{
  "n_layer": 10,
  "parallel_block": false,
  "lr_mult_o": 3.0,
  "dataset": "wikipedia_en"
}
MLP neurons of a small language model. Each row is named by its layer, matrix (up: input weights) and neuron, and shows model dimensions 128-255. Each number is 128 + 24 x the weight over its row's rms, rounded and kept within 0 to 255. Numbers have three digits each.
A block is one neuron, or neurons of one layer that tend to fire together. After each block is what it responds to, as a language model described it from the Wikipedia text at the highest values.

L7.up146:206144110109135177122127158149131117121102149099107105104128124102145128146150133095143102141098120142151108144120127163169107137131109130123102131126101117160197141154119122089067125158124128126094107110081081161120102115123120079133131136117137098122119129109108116121121140138111140085153129162109170105132164082164124152082159117098185129095137135150122121151106123118121105096143
L7.up353:121103100105123128086146128140136146125113126131114146113134086124118095101130178154105136107149098111133116119136150124158113065120087115130117134089149127111178105132133129136138151161098129093175124110127100168102136110119133121101107149146135124144132144129126127113156182130125115120152088142117132116121152142142108116134116145139133152125141094129164185174116105131117135102129
L7.up441:124122090114163144152132147115138132127120105109161130134107133098167122154146177129122062143135105121133130122169097109141140126123101138095118094136106125085168094151096128110111098111138131109093111131136113145150123123133123116144157138126139117140160123175125129056133141112148121091099135101098160128128097183109153092142115114115166111094141124123113132119158119117137116124086
L7.up504:133127149090135132106148095139166109091088122129108092130086121129125117091101086121158143128112106129169106132144124124151142133118134130130099110089108127125078107131092130102108137125110114113148142135102161122123149180106107123137180152140131107170155146156119105100121128135112107130125147124150126130151161090131107175146177162137121105056126141120143139127151160152111134099135
L7.up531:109143133140129088098144141103113127140139141105078135126074124142145142080097127139129113104101107149169136130165153109134134125118103181149104118142095087091097146166143132128133101147101138165138108187156153069184113136151138096104113062150145106114118116082152133117117156136141132137128122162117138094128149117132123159129123099169158141093131135095190136155112113124136142120130
L7.up536:113093090117156147116131106177144112164166162083090119115120142104125126117142152133145129122112123099152115146141128119118117143119083124108103156099137191093126144125122084091122127137149161104103180124174119119081088115119120074078121129128126093124082129133140160122153147198094132103100123167160170090117128129154133171140137125122126115095114129095104112153140128125101100126110
L7.up586:107140096126170149120165140131122115092095089140168131129122160137135103132115102098097141137141158121126133116100115127113144136128113136129178098152097129120145122125102101141148135081142105131102159103125129137138127119132082104128064087127131098130106125196135175114118133096119132145134137153137161152139081113150147140149164104155094145118139141118135102126189083114100149162147
L7.up945:108122126110127139124150073109115139172150120164137147143069116137099126124102131154101096106148100097104124161126136113175112148106171100115127098141127147123156110135108084089102146112092133110138096136139176179134136113121126066130108113123122118120134139175133110162134086117126096117166136147083109127136149170132057090120126150144136126162119118081148147129127166139116117127157
Responds to: Prepositions opening attachment phrases. Prepositions, mostly on (also in, from, by, a colon), right after a verb or noun and introducing a date, platform or place, e.g. held on July 23, stream on Peacock.

L4.up99:163123122166125147125106144110126136130121169099128141159113138107105141113156122120064130116121109139153131118121098142151147174121113101114137134129117111151089117136099096144061155132122131133166099084112132056156124147113133119158116088130157133171149080171146121139133064133143105115155135092111081085123102140121089088134132099142151123113170098122133095113099151108122146174153
Responds to: Temporal/locative "in" and months. The preposition "in" introducing a year, place or time, and month names after "On" or a day number, such as "in 1921", "On July 13", "16 November".

L6.up7:116113146127104147121102090149161157132123106127168149111082115123122109146108093161184141095120157116104132154130135112125143141104156129126132126139109123141140123107130083168141132091072133133135156160100149118130140165072169159091150147090120136168099122109112148081182140129112130156161090150119162137124132103112087126148150109168149111151108123149136096128181161131144102132118
L6.up220:148126138147117111140128130104136106109114121113136126161127141161088151149120129127144118175155122106134085136129084114155169081080144149112132134090116112111110128098108116140093110158115128139122150106187116185119098152109115105134142188151133134157103152147124100163179117110122122165096146147138122124158137076126143143162131110145150124124118103103100089088150154157146126110092
L6.up632:140126123140154146127093173151123114126150160140119137119134148157137152127120111103092113099121111132127089137152113126133134147130114135114102107112118065129125124112160102086149140073091116079171123167100127118154100129144111133088092162095138113130141100133126101145120112120135139122151132074123138131162121068132136141141103167111157132119092115139113136120115121132120117087095
L6.up694:117118131108160161140140139120098106091151087150131154111123153125149133134148087055133129123098079144112082140128146103152149137114113143164153124129098122111141124141177099094136121156131153160148124135143137099154134152146133125152134099115141138123123128152145129159152140155074098092161129122106135105126126112110111093127141148132160094110116136136108077100113090185085154129131
L6.up832:112121123155130109118125117104087116142159111198144134149124102133112130152104114147171142160133090133111090106111142115151086120085113089140110142143120146105155136129119091124096140109121101159084120138115146141121175132147163136098103114143100142121128101086070163108160152137138108126104134165178094124161130054137101183123162107132127141165098113148102139129101130111118169141118
L6.up882:153122108156123085122162126077141137151136142183184098156103080160139102144152123144131116133127126143101105128128128114153130082133136159134121114111105167173155107137090093145152099087102113151087110108143139163128164133118132097139138113153083108180110115088104150118137188144130169120137174110125132119159114117125089091089112123148112126067099132100146159132124121132176147169140
L6.up887:118115105141124151119071145153124114123135124107117121114130153100196131134125147079174080088123131154118146092154141151097141117115147093136111151181077146111136153128129112111105117128106109162116140129126144166108119141101157156127095092159133134135093139141119117105135139182103135078110159155087113171125129097134103160160129097109111134215112107139131141111100137151162082138089
L6.up950:115134108153104107092093074090154129121118150148111085125109157142128091135123141069156140147123107106135143158108101124080155134147127114104110147110139120095144131106130067133136124168106172173141118132127112125114122140148127109120117193137117143167124141085119107109133100100104151118111145142152150072151113135118157102142136121124123141110089114132081120150158129138132172148131
Responds to: Table row endings. Line breaks closing wiki table rows, strongest after election-result "Turnout" or "Total votes" rows; also sentence-final periods before a new sentence.

L4.up996:085145155157114136110126117137145127121134162150141161111138133133154153137158108119160128125113157150137113125111137173179151137086143138148149094085112090092117122102123116163162085085115103111145132139171105107123112122134168153097116138126129127162104133111147090128121123159144142149097137165159177149101097114142122140110114097120128145139067143139137121171123139129114138110104
Responds to: Table header row end. Closing pipe or line break ending a Wikipedia table's header row, just before the ---| separator, e.g. "Pts |", "Votes % |", "Agg |"; sometimes pipes in data rows.

L7.up13:138123135144157136122098149159149131144113138113140124120120137156137124119123157121128111169142181142096152111131141134188133101099108117138157108193120085098128077128130132103125119132121102104127115136151089102101098131095144138159129143170129116159111150135126117138123112147095127139131167133084131102129164121142152149133143103124123164133149107143102152170141110108157121135127
L7.up29:098091136151181136090134169104102100103128087132094147127106127134150142121134111130082148144137165122130126136135109150139153124104103116099126154094116086150096145111125153151116138109128139110147112149112127180142153128067152127126140132163138143123168149125096089134079135165140179118069162132108102141136115154123112122127121105159127184121123141110073155127129146104118174106133
L7.up42:103115122134125148132119131133112149137116116116138113110094164160155089138158148102107119105116134112130115124115082123093142110159107175129131171107148071124118138134092155156177143149142159147148161114128120109120120116132147098108126117137140129124162154130144135132128097102135113177139150098147111117125144136128135123151147087148157099175102150152168141078117145120114117108106
L7.up134:097100143160133152144130115117159105116127154115135093122143157127153167116143133116099111137126090122123144113135087152165145165143128108139119169126102132145141157126140121089104143112095141132097139125092105142105120136098148143163147100114126137140110151139118137118111094135130161106135176143094073164123127131134164130118173140141157163114142183136129098136135181138097095119128
L7.up348:126132148128146156115122144135112117132159086093137127144136160147136127131106130134134125120111086103108109138181144158126113103113179076110131117098119123183123135154120143143143132173104119108115133158145157121111127180132127138140148123171148119113166173106143113062079157128119168113129170105120158132114080122095160092157201105120132139091119165074108123154107126125152125106109
L7.up662:116120135122101164134129153102118103110144152118112123160121144107167112100140120131136138151106116122109113147130167099151110155132167102096092184140155136153134112095100156115181157106117154106145115146131170122125123124091148123119156151140090115164159149126168124112117157089140135137105165124159134138095137108133143166182143090130125153092128079182113103126120168157150117131138
L7.up707:134109105142155090136084140118123111118130106143145103145107114120117148138122092155083105139155137138090136131091125121129134138095122082118136135124112138067095121074118140105133127086144113130144145127145112100132139140100109095098083149125075121131154145149141170151159168170119133162126133132150104087093124130079155103128128116121148137100136162168187132123108161136168153155141
L7.up950:122146111123103142082181135133139115113124096124119096170113143142105110110112090084181170133129152130127132133156090105123088161083129160108154108121139078098137091129137139092134114146082122098129106125150107130129100164143095121144125132158140111161103123159135149134100141089102120130113139141115148160120049185125151141121142136157149138113134117138128149131132136142097177109137
Responds to: Table row line breaks. Newlines ending rows of pipe-delimited tables, such as election results, chart positions and track listings, right after the closing | or the |---| divider.

L6.up44:168156121119136117118150146106157151129158086148130118152093174136115117103125092148097122123163154125166129093109100154186155156140089091091126132150108134093144131115119132098095127125100060169110146191108107122112149134134114145148122154118132111117158132118129065090089114128124152149145154155150125143137121139109150112194127099144162212135125130184106154183143130078101154082163
L6.up173:102156101118132117129126069140164126077114128124133136148106119112121147096118147139128124118100142109102136102172135112113109124162080142126134158144102187116143106142131104118091128143116154110129110118144139088137141170114132114113144147144139110132149102137181094118093146122108108125148119143091137130136138175119102158116116123111140152115140117115132135138069097133083084106147
L6.up297:126146137132117123064157120158130110131114158111148089154204127155123115113156082084132088136122133162166129103124120123127181140148153154142138106122138102153147111101143138122139125100097119158111156124130120113114118119109091108128163122059120152126088119131136098123102108087114122127142118162134173161151157147173100111128120138148114099139124116130118128136081127102108156109129
L6.up302:129087127155146166101120117149102139109137151138085089173150137135132128081089120102121131151138112116109094112101151123085135113133128105146113115145140142129108139167131134096143146161148106145103130142100197082124146127153130149070108137160155156144126135141118183130169146131110137155104136161131120146121095122145137172136112132160093115100058103094127140110152119148138144127140
L6.up582:124075116134136136125111061182161083148140132116067093118147115130099163130095135136124112104111114100114128126106116108107187177158135124112134143124105108103141119115133147144123148145121111093103134115137101168158132121116131121112122111113146127117079120141088147096078132191120139107120156099160183119101070131125108119130158108153081116143110136200146131123118130157109134114093
L6.up652:154153106148181084097136129126123126056124158122096053108103144132138148090146114152129132101135127146154137095116132132136155115125113134117109125118131143121125131113147101138117093111144149125115120111136141129130148115139126082100085159106121146142130160131109143095123122113103133142144133156141098145137159123137159075131155116152124056132150114156104060106148107165089130090108
L6.up682:104115062112137164095124159133111100135108142173120086149106160136117115099168140172103160135131106151108101114166114125165116148129144108118108160092139108140115095115100099075158129178131142127133102127090138078121146155136144106128113134166153086127153090154124120137133150126099127121158126172128089147129129097122139122118141103169138094136118127089121149128130105130096145155152
L6.up730:106141103144113159112165100163165148110149143129120130151152155128131108082141128093116074129131141130135104143113147122135156116125138082137153131112118117120135116118162082153139148129129154124130153128190168095107127135138088091101106075100104095166163139100100134121098074085169136108142125146144126145108121111110124125131145127093106113103100059120124086128123049140126142136133
Responds to: Preposition "on" / "In". Fires on the preposition "on", most strongly at paragraph starts before dates ("On 8 December", "In July 2017") and mid-sentence ("on a sound stage", "on vinyl"); weakly on "Ra" fragments.